config.yaml
rope_base: 1000000.0
attn_scale: 0.177
tie_embeddings: false
init_std_qkv: 0.0264
init_std_o: 0.0
init_std_down: 0.0
optimizer: "cautious_adamw"
lr_head: 0.00903
doc_mask: true
dataset: "wikipedia_en"
MLP neurons of a small language model. Each row is named by its layer, matrix (gate and up: input weights) and neuron, and shows model dimensions 80-207. Each number is 500 + 50 x the weight over its row's rms, rounded and kept within 0 to 999. Numbers have three digits each. A neuron's up and down rows have the sign that makes its largest values positive.
Before each neuron's rows, "fires on" lists the tokens most often at its 100 highest values on Wikipedia text that the model never trained on. A number after a token or word is its count.

fires on: "ed" 45, "ing" 14, "es" 12, "ide" 6, "uring" 4
L9.gate383:566436528519488547485514537490527516460518493311523493486435515486600502509528418524588508484480434550446558506530539466479496418468618489386424586537476432535550466478457416477531476526523490488518418436439550606451499674487385476460493476518485532525527440511473546461487467541497467504546539620476427566516497458503460544576496537490457531389530437448429545501487521594497573539588
L9.up383:483490493516520595505480525505517548557575558509459497617511573543515485478464470503505487553470492529410429517586457501500476529441535556551491445492560510543472361538530433500532614521581501522524450536482515478562440550620481582539498668408489419471504452573437548566599460526405473515457519373448548499484452482443523474442417510480420486576502556469502446464446511520512520448467

fires on: "ul" 29, "ed" 10, "ious" 9, "et" 8, "ial" 5, "ific" 4
L10.gate262:535467500494545455519487477435555445582503517487533500549448489511520516536456458534481564485587523471450474623481553459473491568477486426577468467596501476539545513577458480423557521463535454521505473553528542479521481494491436558438436497427458482518416503525523503503480422421435512503518521569537441454470516395540589561417526567518596525524591503490589611508492446429464548445590
L10.up262:513445443532489457411562536465399509518469532441468357545487444485496383507439502544535465443452540451491510550493577482468385417393622492474474577489514467520495527528508485540554541469556439444474482494480557442497524488428504479463532488473489479576474467520508420484590564404532495540487492526442492401433547524524489516509445436385501525472416481454548483473569471546508469482426

fires on: "\n\n" 17, "in" 17, "er" 16, "m" 10, "man" 8, "en" 6
L4.gate755:445495461423477475529565418463509560532477498482480575495514473535561508532573505470572664640526592505489479462445492495550560481544431523441592509416426432569434541515519516542524530453449417457508576531524447544533560515484450549586507480539477496574530475479480495544535490452477514437536493499541497443533599479474599407463539582546484488367440520545480501500479493486483448538410
L4.up755:512518497441388411466599432467438600518515522523490429504537517501542466418466483534512496444476488460432511529481476606497566550501500447439440583417430526541576505482549493466438412608504467473527488622446462438469474566489511553514380500530536559496534491490527450446473514460541449413459516581421446462469474449527491491503536579518484481629602462382461559453461526463448469467495

fires on: " of" 44, "en" 34, "ed" 7
L8.gate952:457460475549510445461573432476514602610462484514412504474533494513518525476479587461519485558592509545501496495518411458424501444492500471523527549510503377517474392520502447471524569568544470565530525626488434505517448514476482510504448466459527463486604443536525506443361507450475492525545506496595414409550465495460619500448604521574463455500469500396534483544504503476507490506513
L8.up952:516525466465501431490562490484397547539513444485520403465456465473482530425500534488537516466532588332495588484520517569507557523532504535628501433444555533522455536467486492555457489479530387493447513609429434461502555461519461504500534530527463559514533525438505502486453469469566534510501475517475514574462383532438465525439497531507642502458463467412495572456481517458512497514493

fires on: "'" 20, "ut" 20, "et" 11, "r" 8, "ur" 5
L10.gate414:573538522531546521530579480435570491552486466514449481609451539506534531446445458514584515546391532471583558459536421455467535595437541568566608450481435444511469505478458544538527450518471477550426469495441470466462574505634480634462417545517514503548452576436516443489495419533500506577495458437473461566609480458556572450447477434524460396535488502531498618520512581528522488454521
L10.up414:494525516431527457601402383523518429458465340533443572539530465435558529563464577506490443613463561533483501469471487485524499432445568498496474464503537475560571471581535498492520494577532497498542439480485554597518525474461450486466509415570448446539523422585526556482457446509471500473529491493509546472518494424565494422546471596552543542553541521469479518577534441586517524480450

fires on: "." 31, "ed" 21, " of" 9, "r" 4, "ath" 4, "ul" 4
L4.gate689:498544439482511477401438552477538525481482481479517470523500528408513490522380479362522488441560485552514463413459486468480429501453546501534488545519537554391632570547479472539532575406516480517395461374553460465534525513588494560524498511500569407564461467494462450560500469432486464416534507490556536529495434443539563580532467471485524444522497551515485419478447473544552524553543
L4.up689:531565549514505478392464485396601440435557442480484472442572474507523503432477509551492473565481480472557565486523486415514515480487544614529556486513396550495490538502470531570505445437456513497414467472401467580518521533464573528427536425490377500527525472452407437556548532493615530559524494546442483404485442441522478504431463628462559517563520406521476454539508529495463509548543

fires on: "an" 19, " would" 18, "ay" 16, "ill" 13, "ust" 8, " to" 8
L8.gate980:551603582471508473552472460646465500592436471490474434426446471535559525513473494440561441450531538445492631520564521517566502375449499519591474461457555515473417572512595571447591567463495493505561517550576623564468512543520473456542581497554570436527545454475513453466503478474555462418463585539483489443449490546460467527497584527515584430463497491493486563377555479530553528467542
L8.up980:467616523547532481462526509488440568569457446531497485389514504434532581541511526521544533474522429536501510460428439462583427472540627462512584473547517439454473485541458552563483559501475425462522480509519508588574485517488517549514485486421553478532473480424478472445482515535492528398437503487490610480485436538533463552548491426510530507503490399567563527432588391486375489464480

fires on: " of" 33, "ing" 18, "ence" 5, "en" 5
L8.gate364:512435497575477566565484483528448510481463551476480528459535573506535590429490546553511488520451603478417523442521434436509473445537644564530516515474515469583520523454455514414491464469508440515428514515497463482510508527548543527454540446505478489511507479480445523501553536493478386477545548520464501424499424437466529506441465525495456506497521591443587506553506467458497551353555
L8.up364:511460607469514451496505462487545512559496537491449543540581528566520659490400466551539589434519524581496596507476486533474599507542537512478547413505453554513495515550494456509481439525506449573567480565490479440544497528451503450465557533500430538425522543463519504480551509540484557499496565414488450448423563487433427496488483548490462435458506538478546505526486457507472480459505

fires on: "ate" 9, "er" 9, "ell" 9, "y" 8, "ub" 8, "ent" 7
L10.gate1214:643467513475605504521466508439584562511533505519499461466460464544483531458469520542558459612564480411453550481575501491477479494478578533480528465516509534413481506456473394438518542506544511535570489493569584406481449530522447507494538528431473389561543479494506531590498421478452462510512511446444460523420506514422434432508638509356486551472572492497525498502585419464501506496510
L10.up1214:565462477544457514432552493466487539552535602467504544609412427534501466528522550525439550503471522414432477473500540488516532481590502580417558415566427499416490467411467537489498517516518508566548467416519537501522462523613535565492510495508448401516455457532482538538512521488545520403561539481478388433488482410524497492427513432518545492521414437525488480539447503427407533603470

fires on: "l" 22, "ow" 15, "ed" 14, "ing" 9, "n" 4, "tern" 4
L5.gate912:475599628491461419538571547511473455457523449434503466499444518453506515579591458434486433524526504540522571495443493510570528523466585481494477509628539493559403482584436451470603551477527501465561477457500489510380513495471470392429420413551509490601505506538437446573541492527623521554495502552527435467528539485504458505424525490604479488383456484511460464465586463525560517508650
L5.up912:441507541542591540334505429516466450574551543548491479451541499440534500514534551454439555532500507476451502513530495546499464427568476480528485464582584519428447466518451503567490521410552581455436530581495476515499415487538439507422550469556493496428464494541585459500488523511532593584457535463445503574450495478455437464430400553537448414507600509513507456456453485474462520433523

fires on: "et" 25, "n" 13, "rap" 11, "m" 11, "re" 8, "le" 8
L5.gate819:402552502513507422474410462529515547528522497521497501584467462562491472517438502484529457558502424522529422554470509403525512442495653545538511515521536524503468374561425437451484436454503475486584465489582587418446540506527513517445435461495476525543521443523582414467501391417443521367510474488429465565471554462447466495448508533501557456496473430500507512434439418416576498435467
L5.up819:562438532474512441524585579491516497496388489461503450521505533453581446409499443486530535504411532391446492450450567505443559519477488620438593510472400525540517520419424477578434468469462503535534453505428475487462556475429575483564431435606446512508444423499474559584584460568463557525505458497502548474524468437443580483557543528479511431615427474436549456548481508468535531469433

fires on: "or" 13, "un" 12, "t" 9, "mer" 9, "b" 9, "ar" 9
L4.gate1180:528577470470505501472468469522526511532509595477461558571609490536478470519459455500565588485444453526485445490517479407421530445467489511461414504426466498407503517534497515566485513502529528502572439498427497494458480517537422496424446502493507379525544468507532463447485422470456526477493557515459456521565506546551457518432471416449507468584463508469531489555538486590481441554521
L4.up1180:478548495507372546490496438570523467529535470500455606486447473559513560380479446468467450519569555479471539472460453549502480490541502583524480533406459426532509495554464575550455639424419441416464572475577420462617494549438483505514560502494470446485432508406562559495575466548555569537559387450557559512466586540487497521533497525454465464461492504511461514473462577559437448526503

fires on: "ic" 32, "c" 13, "le" 10, "ch" 8, "ed" 6
L4.gate1077:557463498514552509549461404576595409520470516481462471476512493420513449516505493514612537572486487523565532563495454463454460509565507588481540506464469547457461467420510555551544538553436535393444463559456553549509467557477419484612467528537427536505537488386501500445531419513565522577502396505474491446425545533495536560532539458434524499428451466515504476544538520509538477572492
L4.up1077:507455480514483586436541477520567476516446422508534455441464498456514532527496491443489531415425537513538497462478589535550563521462493424565492545489569438480417464481514512516506552434535561459605484481552510482466561470444520467492465586532476419467515490450451547535526422488494512473548547511390434419479492557537432467492498501509463463526567539485480458399555484502435446444571

fires on: "ical" 26, "ent" 13, "te" 7, "ist" 5, "um" 5, "n" 5
L3.gate902:443453601457525440569430546531503571527442487536560603389530550491505462545513540478532473504542455550419526570421495523549486449422486542489528481570519534473488532532427566532415461591516453506554538445577528550512532542473462422391446494468534483571434531451505495526433455458538383514566533497486496607472494500466538528532576477449567482538472451503525561486568588407430529463535
L3.up902:517483413480502441499567526556574572512504574479481492501528542511419472488542483467476513525494544473444504612465541480518474462515490629578524517489384504519453493458549500509464487485480537510519469464513498580580552554452571531424553547602511636452376429531593444499459526557368542612492485554528445501438503414506532449526484433504540534472480559461502537544543462505468478421426

fires on: "ay" 26, "ight" 18, " year" 16, "ame" 10, "ow" 7, "mer" 6
L10.gate572:498453549487430493487509550541496544604510474486494461404506512494522438426526435541450581495418483463501525594542525469499503434513459510590393482448517464634532520552523458504527570522552509520632597453562459501442507594480604476528458510480539463535453502527520520445482434521538488499535515530394524507507512585428442531339452465478471509447445534421389438432538440447475514555548
L10.up572:496438519413475490527437515551477475483536553534506484515488427530508486414601467475487553591509432439550600610495530445418487507520486548491436522520514488479471589494487664496466535505479476469561408423641514503528484524522479472469507501531553427430525466553489540474563508513369455567448574544497600455493557598530489506526545491526536417535552492480557559497604455497442476531520

fires on: "ed" 29, "," 23, "ited" 8, "." 7, "ased" 6, "ade" 4
L5.gate141:431449516554521514568465466530457519482488556465431540525478553335602523507529572461591598463476463531537462538502482523553464552486505588535501505468609460484537440587526526512513463455524491516534526579518500587459531531512540457403447467508515466460457446430484549499509472470494553484510488582450571485565489535475506441471517543470497510470466441583530416436529494428512437451481
L5.up141:563438529503569465474501467568591621430504364465372469517496467534460538442460500510433495534576587543406463591536538467481469588550485520464555494490527480562482445507484403557531579439554471496396424616583551559510545523490531419474476525475416528527491528530478498486516461524408502506553454531488487499533485604565516450532545508496453481506422524516435506522475497492503474551499

fires on: "t" 20, "et" 17, "on" 13, "ad" 12, "x" 9, "ly" 9
L3.gate919:424543492495458490518545457535464437422523476501514479445507454440491510478467421519538483416466429504529533448632511502468526635409549525537482586421532492445569472447414493478528448504430501484569481535609507522559514534426497588441424431472511478372527492510407527497508419533426519521591526529428482536515486474494418516440451440530485490505415423489525467486603461543530355552493
L3.up919:475486486537509438424564492466459535501510522497552497448501535497438485521468453493489564492505493526375486466539492421516571522502561542539418479523462464512541537512481490503421482493540459494443467476500571553463517512541539539495361543510512509510581450423519438525487514533565499625476450418443472596514457502557501518543442456534387440536516451397546559427534347474491466459481

fires on: "ment" 26, "ay" 17, "ies" 7, "ight" 4, "ity" 4, "ust" 4
L4.gate989:608487590526484545496470550644421497419463554505523419537559444506508518448623470463531504436448468424433543469558442601511478471533524444462474521557536513556466545410500545514520554434529523497479513564584453477428407522515496435448474432468509454513539475464465529475484452560519487468520618574393503427481570536467404486422493505464442479604559525466550456436560443491389563472566
L4.up989:609511472429554514521414505542533553547466536494422516481428490527480441504507508491494535465499438399512626484499506428535402584488500553470507444510488437487519576484428545535491506542473463532566574456530486500569549487511483481462556454514489468521426474508478557487553465612485556453549405413494439538511544497602513582405388440537507455564448460530462490484580463524506421499516

fires on: " of" 60, "ice" 6, "ic" 5, "ina" 4, " by" 4, "re" 4
L5.gate36:498448473517458501492534497575474535597398557481527478476421601554559431607427512514503524622487506499494548549407502499489434498453464511503563437426531586380532531499595445600519482508454364489525502513559591514507493544511482503516468465457575511417559476517445549479474438542490479491527579482484490544510452517483577547501458495542404527486494499545473417544529534483506506547543
L5.up36:477405560569494553481474469451470478505578457484523436420426407527499559449558535526470553481470471418477490619479593496518426408490502574605496566465482507483512456611514426448465472520532479538457523526581456464494413456561523485482536441391431526453530536448457450451527434521458587517477486544448508448453515484575541535536501536443492586517572498426585493576539478606558496569451

fires on: "ov" 36, "k" 25, "g" 14, "en" 4
L9.gate148:457497402553530484510444529589470499479464439463428581591527515540487528543526419504447432557503472497584460570546553465481507447567407532469463522476470424481498522501537461469492611434452542505518564526506500530493626566494485489575452505462478429473493562508576454461506504443415530455412554439428478536491632486624548469411462481488488475495445507586549500499600465498476503539503
L9.up148:502453558457500439457520557489443481499521543424444531595468476579460582447520624504459516462544422529533510537551577559446552505464549460527466462498500558610473470518526461544428488474438607494564504527420483453477535548418445501590540563525583607532575461567493482456454502448500633522503450583575419439493482546508481472478511554454481494469558506480387468551434560503523541532545

fires on: "gan" 12, "ed" 9, "ing" 9, "o" 8, "g" 7, "en" 6
L5.gate375:504536414610560466418449439565536438499522463508389512518652516456463490572567390527426597427521502525599520536431562468518494503478503559432512559410439454422533469417499472546466539421525531486544428447517570540517465511572432424500436571491438458500403505467473516579525497482483443489422452445531494570454532567487627447522481486468466557556392553559470531553528501492410500561496
L5.up375:623511538478561519508476543500452528519529456470434542442501538508532468386531520498435534515496498432504485443581441497457444403547604489411602488437445468493449422580580523566546393494468507554464518473406536506510526477502534510500464542428443600468542446438547492483531492503541540610511471462498476424481479521590492615524482539453511536514497449558524561415453555517604450399441

fires on: "l" 23, "ment" 10, "v" 7, "ct" 6, "ed" 6
L3.gate1090:476538516491483580459466597525590538603549526495552587448449606539559530535484563561523396540518424515424479477497489532486540518512465473508474483466486505451554504421411412560405548510513489501551422517543448523394474507559545484544475479551564485540517444555383447565499533527413477499526595493400431551486496451489537515457449539490501463486517413494425529494481535557447550462531
L3.up1090:499520443475540533551477504554482540429462513470571518588488498436507473379589477537555478546453472419575548489560473529492563405503438536470505479535495522561532541383508514611505537557428481504470466493527499515554492486475512432497463379542587502562476503497500433527457533511541454414581513417456467496410488505469552555502487574457497500388438538474421440519518494424450531455454

fires on: "ar" 26, "i" 15, "z" 9, "id" 8, "ie" 5, "o" 4
L9.gate21:511585452461532436452462524477638501446579542484377572504515561482528471521487466523472482412510471528570456502511485517481491476576480518444495451394426494447522463541495486499490542561465447543614442447480454476521491565432511427491547504547387358598560547465562473482441456522460428495414496523497478470386527501563500492570567431470531561596545527474476509577476546559520618557518
L9.up21:499437539444544499520479496450487490457430479551479455503527464457595479465447401515433530425567484606491505608523452482487473539506537503503478450563511538460442494577531439453547415516405418552519471440544421403531456464432472445519474569438464556515598487519525504487551505492436536463455516490425533557556521511502445461499479569413424550509512493527457451495474592464576596463483

fires on: "'" 38, "i" 21, "et" 7, "ing" 6
L5.gate777:538446510474522592492527396454414429481492455463505545494514556494472459444479458463584543501475433539565555652509464533424471469448454517574560526431463497502548511451455582528516486509483463396515439561513431552465496518545549495521467497497531520446478528507549453474565483455486500465442463564559455517575522463503449465493520475495431482549560509469480531504563446614486531301553
L5.up777:542522496521551576620448503513516470490523547500476617437498532496516496476482496460497484523522525495396440473506442536467494578477604416453497482552467435610452472536499423492450442517534511480543602418495539533557470439384465454499563465613446548500513612521496543490566509538564464592516520439595488457501507471546512443510537515505495494554427468603541534427576508522437521443523

fires on: "ow" 21, " not" 16, "ill" 12, "an" 11, "ust" 5, "t" 4
L9.gate242:562607520444572628521488511580492468493470599487448379530599565538554371472569480407519474604471578522422487495479509470534437432433453429540557526426503542584419501427490507497591592421550536580517510465556599501462573524515476451552558444467493455445511449470531503519488462485511516454471501502463547556543485508462563459457456478548499513486552468553505534326442453597486448461445
L9.up242:570457449577466424476479523452416386467611503481505571556493509500467599427480519415613579510481501522460533488447451552494386475518528502524489472541510433511467516517435594499523514550403498459487562545527555525513459434405527394521511487464576450484493549500407372527453487426500542430469447475452454498501479467501541502555365420497469409415465484521518497485566547589412511441472

fires on: "t" 74, "all" 15, "ant" 5
L3.gate576:462507458448471440551456473494560504597472495508463491488516487502537480439597476485536532443527470519468523488544633506460533406426415505508519447409489477493580455514520571563415462538406559531534490540519477495509459471466424488418459507475577447447555595424443413392513419490474545596544510527511380481469501549398549514476566429539450473492444422449531496579539528553469455598552
L3.up576:517505488486492445483501469596526533425540425514531505569571553560515521492460527426503535540532451461439468552432415463518455538548599462501456553445429573449484454566512576485490568545531447455493449509529567548510453535576520478475504492567460443472488550485537528436471505521565503472515463559487407569456482522528490560564544564498521411475435483447501481418421414419482404543527

fires on: "." 19, "\n\n" 15, "ach" 14, "ed" 11, " University" 7
L9.gate783:493451524412532483464556538538392517432519476487465502486504544547553514558565572430423464550486488466645446525482483499565516479627563559561472480555519562494433565596536550565433456450504539494566519477628567607556497522499414554491412556529412562560500472506508545543426469519489575552492446419560395447472402516545517466455444452496560516586463418483532573508456569472473484427605
L9.up783:526492584437574524547494447503423459421444496533408553471556517475529409487446502435499522508561482528506476505497524370493486477493521551432622510474502448524485484575535521493476505461514525645537439591470571539475458489460497540505456485438498512467541470579497481500512465442499421457499470511502547433497448411468461526513503521364447549543522533524557560459501502525465573560569

fires on: " of" 21, "ct" 16, "et" 9, "m" 6, "enc" 6
L8.gate407:561472459450509432446501473500520450461456520519591532511533526503519481474558543437554480391475471344489507473462593457459379504525605539515497416459483517462561546475579459424506517505521480468467516590515399654486474521461518573539457406477455550499526426441430509432545510474493536545529522578500543542435438473499563500418500525513446455542487471537504452473452488425518506458535
L8.up407:419456449500521471495556546610544537510375427445509456534519478503456481510567449504549465520503475497555563435531541463450458458566508486480530519561472505526468547466527379434535479515427519537555429516458459468484468478546510548452514491545510490503462482591407502432554508450475560439558504481607460592665557392589544406442500518579463431500423444538483538452460570390543516544522

fires on: "ent" 17, "enn" 13, "." 10, "ec" 8, "al" 7
L5.gate842:449473562477521587556516458380536540485529520445534467489495486611496536489567548512507461496545478519486512474424495408548473535542482536577588483539550600441508466461454508540550406439432564530421402455498489483511500523574589378496480436552543518551526542463421466500530455475367388498435489489562518515466510578539456529486489519496605431572446403527461440394536516558482473526523
L5.up842:564485519405553629529476489497463516473377454454481417430616600557463401602422520507505492448540522455495486545508498427447531513557461648420452558480511454487530481447620396510474528459502454503492559497510423482487507489525595500518540532452479525451447472526533448471511523520451504488577570567502476492523560456458473485486563531435473395621470480494463544552483494464503504472532

fires on: "il" 23, "y" 22, "iv" 14, "ut" 9, "ed" 6
L5.gate709:530496435397515430515583521421530506579512542448489600525438492442507474548460583438514494474523490564437406578489426544585428427424461571453508456489553450507462628422500437495593496461547543473480374528562460492421458533397446447509498520505525440554499467449554432474447479531442479555488498484392514510519587398531513485483547509517473484427574612452473550515501445542478436460521
L5.up709:398553445465504491478482421522497526477516512469475477520465534485450479508498530465472499366501476520446512609549579560506486502534398456561521495560512523511560475477519552366567500526486487467473398592513531446543469452456490491484500482386523557451510540486537462516555481555432456495524477515495456602596532417456482496464429406420411593510503467406406471526610503487466449441514

fires on: "port" 38, "ign" 17, "ed" 9, "y" 5, "ment" 5, "ant" 4
L3.gate276:506568447409481467459493492540561561543518486493520484495382511549486491477517498543503458436577449532574500535536482520545555540519487513424430516451623405511466481558579542547510480507478527509475523513534485435450478455504460471557497510501438431487566496444432546588453501421599423499496571406519416433435553364530553540485534575503475455472448556478466477531535549522416470475479
L3.up276:483510447482426497488376543583527477485511483473508519463444509423533524514505508462486522465539519510501510505566497529516563461448472555558558436488500522493603437453506506529428520534422446497509497581501560527570494524502530488449585495488581451529537527481479552504482534461502499427593482466497541442422535510485553515555520583488394511490456494537454539473461498434473547371426

fires on: "n" 43, "ist" 15, "ro" 9, "ric" 5, "age" 4, "ra" 4
L3.gate804:474585473466434444443483487567549563493537432482542485415530424563520387600429470511498426510539412475450564516444506492461551445399495460541552548474538520457503564448435516572460532498494515553552462524520653513509418497508460458444505449540410535526503473449533531521459440436501441445604523546558433480523489473542450574537465513569487439506498472515564440554457493537536514512478
L3.up804:570416504491486478463473496466474506545520548524521477613544560516408508465517471371478527532396564560461486479489547459519405519512580480480530570521499545474364516525602515497517519460573506493558527502593454612530487522430435505508495540557505511559542443545578453508525509479624430557492450519571474472469474425579489526539491543541461446475500542580439549538536494539508532549407

fires on: "s" 22, "in" 21, "p" 10, "ad" 7, "en" 5, "an" 5
L4.gate555:534488503444504539531530498551581548455524486476505512538529485591504606488545514555490562475524459505462501462537519519416497419545497528351530578517457549506540476469489470501425538473512493453428473534530480562518502518455557557459551501526467459498537513413480397458505435434534512450560465511521421551434629510430578497474483506517389484430489486517528392448527513577364516520480
L4.up555:454509529550404436530427474546488558504460487558506480514455447542472428494500408428470564491557529512551497544518370508536461526565467445421489495408487457502428547497472451411423532474440472482461529478442477513554528520567471592528609566547572517501565534547468525546582439498554469584411457492513521529514545509463518486562506595509468580515470452576478465493475532472533499603512

fires on: "-" 14, "u" 11, " of" 10, "s" 10, "m" 9
L8.gate275:497562571530524471496493451465488578384515542463530560563510498551397495493433446464588548429504448511450554506512476431520434491573466476456467530443521596532547491568567349507513439513524516506513524461617532638540515515491536502445495502514550525456443441518419562508587514495494537562547568460587484512455482494448503473539418459564458478468498422458488514487395579517500491452531
L8.up275:549470588500503557510503541467548498465422478513445414513584451520428601501496510525590520580463516495501524431489590422496493475604421511484620472423549498462546501377464514481579499533514462544523419512439545509598492530499467396485505507480514499540415475444488508487462534526449538563491485483528489439525540442437546482538552598580487516494509478512538462522464514506461512559407

fires on: "ag" 13, "tern" 10, "ing" 9, "n" 9, "ar" 7, "et" 5
L4.gate1143:538433475438533436472436519452427529519488535449496511419527422526445521577449480476515523470492434497512529464480532467645524519499558533515464537493423569448540456463497520476495590449484407574603535508503595516463548532463521510492486541545495565456447503479558478546519379469414616348389545476558532585446496540531502441438499502461446481426455485529420452476581463458504466490519
L4.up1143:571476540500355441480575462406495498501421512545501480442516538461525476475498427471517562553509488560615533470488501606461529439483525510468387573512525502532643613466541452607522461499433530541450403503470444422512453485476491511491443515484580461512477460426429546521554532513484459523494451418467453526447532436493352467504432531553417475549520457559438556508528462450436455498504

fires on: "c" 17, "ed" 15, "g" 15, "et" 8, " a" 7
L5.gate705:567581500488550535518479567578491401480426477443485477481548544486378534443458473421543625439482499507485497462546528472551464448503500556517485535493593562476487533350557517587494512467453438488450506516567588494562471503456606499563382550538512503462466449491539470513551449552503515461516503463489412467446561504430532537562476498454503414489495395483451483507504499478567502483477
L5.up705:533488560444470562520472518571505546390487585436481534573472459471504518462546499496616456475515506509452565493508510518562569512446518544483503545482539454535533529480460477520431492475500511521604458418516402583494465488459462519577500550530429452525384545540500446515498503478435488471474471455478515401381457419464445503584407506540521459460518535502509490550545425431486450581582

fires on: "g" 46, "ic" 32
L4.gate530:422434521590458562417550483557505453506481516461507545430491484587483506518457605535512466558526446472484571603426516507536529430464548480375444587471492599417456603498506437491506483558482483519475437546543564396410506514495519519474532573480446483479541502493555514474506451406463479496580454536590485527500531455448572560517501534532413506473535470478562485491452473491475555447483
L4.up530:490487563578503566450508510452581495503595448474561541432478505438555482533531514465558500534542472480522539430536502550542454460548468460541512505413473525442512432464540499492426489445518596549541455504520536487641477526439531490439502499480501509526463460406456436453376528437440612527420549445508536516625433514582495492468428580486501552526624419589523419497473387442473496526477

fires on: "op" 20, "a" 17, "an" 17, "g" 4, " P" 4, "s" 4
L10.gate102:409493547547502543469515534623650552500453490474533509463498507539515523509514456547468447445511477463485552494517524487550526536544506563423477527499534570495536573479437560523536469519546478553488492441569479425456480467481425517548596411532488491534550441493526474502509498407471478449507405399558538459483514466506555563552673575545477535610466534585604507473450456487468530588546
L10.up102:396416529532447498532515491537487532533522551492502442535493487479517576419534502497507458460561493458408516545475516478456448462431388522449469549474489455479524460510525474555442559500449443549472568518388499549522451516527430503591572487588462493504483522498464544478533543506499429542454478475477451410445516440439474434664568572536550488406462432589460562562528526401562435544451

fires on: "b" 14, "ro" 9, "y" 8, "m" 7, "d" 6, "el" 6
L9.gate295:447541517491555532581408435484391484431561524477579557565600549480458469466588508476554520469465496487457487527474365478480543535435526498499451503518558504503505441492404498506495527491525445483536527426547503542525471547559515472629507534582578505614515516574509529528456473421581545515505455535425535518469560468532444572479474520487580495391557477472491429559464557506474473469473
L9.up295:485613455553506434514455545444454481570445454448484476530451441564477462514527458575512590526508401518539422536563518531473577506510485438536488490576408516561531565455495503458464506522489548549506447550394568504490521504563456567552497459414464439443570494595431565521436549444486469465484427520436504508512560436551584499502441436533470473524483480640512491532528570484507431500413

fires on: "y" 13, " the" 12, "al" 11, "il" 9, "n" 8, "ub" 7
L3.gate83:563515472487607462537562522463481476488512448527466500514477379563505539563505508497541461443510438599492457477546476578471445458479549420470430586510499439518453570522552445454636482545553511448485397479559478518446452543525484521457473563472510491497549470401507490496509432340495432536476536438474472443526524506504447491485374420505497517490606545530529383445477434480464531514543
L3.up83:435524479546459470456459537495545585431506446526525514434457434476466517553436546437501548477577514463566423534509425543500527439519523469489472447542588479442537440478495521553418535435450477556442499532428483453450472531524573504441445513485491461478615447455458462530533533460554431567371480534467412626501633413530477468414539486497611432426519442487511515529528526599442439516572

fires on: "ent" 53, " of" 9, "ed" 7
L5.gate1113:511418548559507620461371485440428341414508529454543547449380572415530458463470512438591557469547506495432478501528477514551484497488503589503397413509561457418547541483436513534460435494562491533492588500483547592485511533483506502544427533480480444484544468420551487423563464476481491554541605518434490383521455440474507464528533463490498468491463475549580451455471415492493586481509
L5.up1113:468491537402540444471428412461505451545498491497462564391584442594556435471424470479454541561575555455457532477567515487508492438510552520461551446526535545552501479526505434489507487431433524598470475526558485479494531573504469541502594585505503472394515505513547429450516414491556632529493474483497505458496435503509442391599467506559589537482474601550525432489466506543530462531554

fires on: " A" 91, "." 6
L9.gate24:464487475465565536414541504414424456508533529442526521488449533462523463507483485353502476477493423426564501551470476509516537557569572505583525555545554571399593534563557466584443573451510478480507482448489636540506505546428554472489492516517516408532494438449435486543437491551508450501485520477479526433477434542587446508464454572529424551538446469572489497445516487511480558490561
L9.up24:612466617436572528432487521532477578495611440527484467483558587567449487488482457490492534531546471447576433539503527436367492467426435542521442467539534525544413451492528552496438518438492623521504469432506464461572583466552525516445492476477539543490515546560477439572464524514509520500488523484404400564454506488523444493546534508448471497591564454438567605407464555508543523527573

fires on: "c" 16, "b" 11, "d" 9, "p" 8, "m" 7
L4.gate273:479506540528514492499465414472463417430510461441573442498476567491462467523509450475568462426468418536403532478530371485412505561541573481548518573503407493470618505608531555525537540538563436502519509464505474525547475510490451494501486400485529492499608521512491503520529508531514473507521444522484586550492536487455462500428482489426568529471551499466404533563456409475386477464437
L4.up273:435592567499556552537525465486546460515483384447464475405503521553459504607470521545563475518455491499568439485527465488419491457483498537514424533431635468383554496471502590579541451393459441506447489491403494570463563527577510419411502511463590504476476450547584541585565520472412457483519505524510508469513544543524477431417473475560559426463432449494392518489503460439566445556437

fires on: "g" 25, "nd" 15, " |" 11, "t" 8, "l" 8, "ic" 6
L3.gate327:495534533456493462552519447575470518520392464484480502444452429569466522526489381565453433469534462446473484615486471461424521465542453549432495544516516583388512516500554498535462463555600554564503477608466507340474524441547468506495487542467458488442524513459470430443491440466594485557519521538402442508517525542458557545563535518441420534526509465442529502487628420500504439519411
L3.up327:500529471498480555592587433566534523538516412493567456475446499556534518469490595519472506486531488423561499487567518495433425511456617495457549501455468494451621471520474498511496465406558580465502419516508479442482435543504447449486473565543502547554545483482550526467517503449467501593468511494431532419533523549471495555548523441474533463528529498441537448537473382545549536453466

fires on: " for" 13, "e" 12, " A" 12, "A" 11, "ec" 9
L10.gate868:483450519535544505464539479532439552529574540465486542441571561517542586442529511434509451534530450468488459436574395503527543477526468489551515503573530522526509497464466491448371530486511506531546533545373508532504433567496525458541516518434500468510583540561474576516478460455443449492384540589429469421427505468523368592405581495493410630586502570520588429484444422494519497397549
L10.up868:496486486510504476484444413510473527453535456549503455502451620576513497472454498594543506446547503539508475501543483493500592473505460476379542559471553429648553490518536541487454562522368565520570531609521505410536441500512470548538472438454564528491455542559554511520533492570511415551414547538513578558492585416555441518557546506473587417570444486546507583458500466517569444419419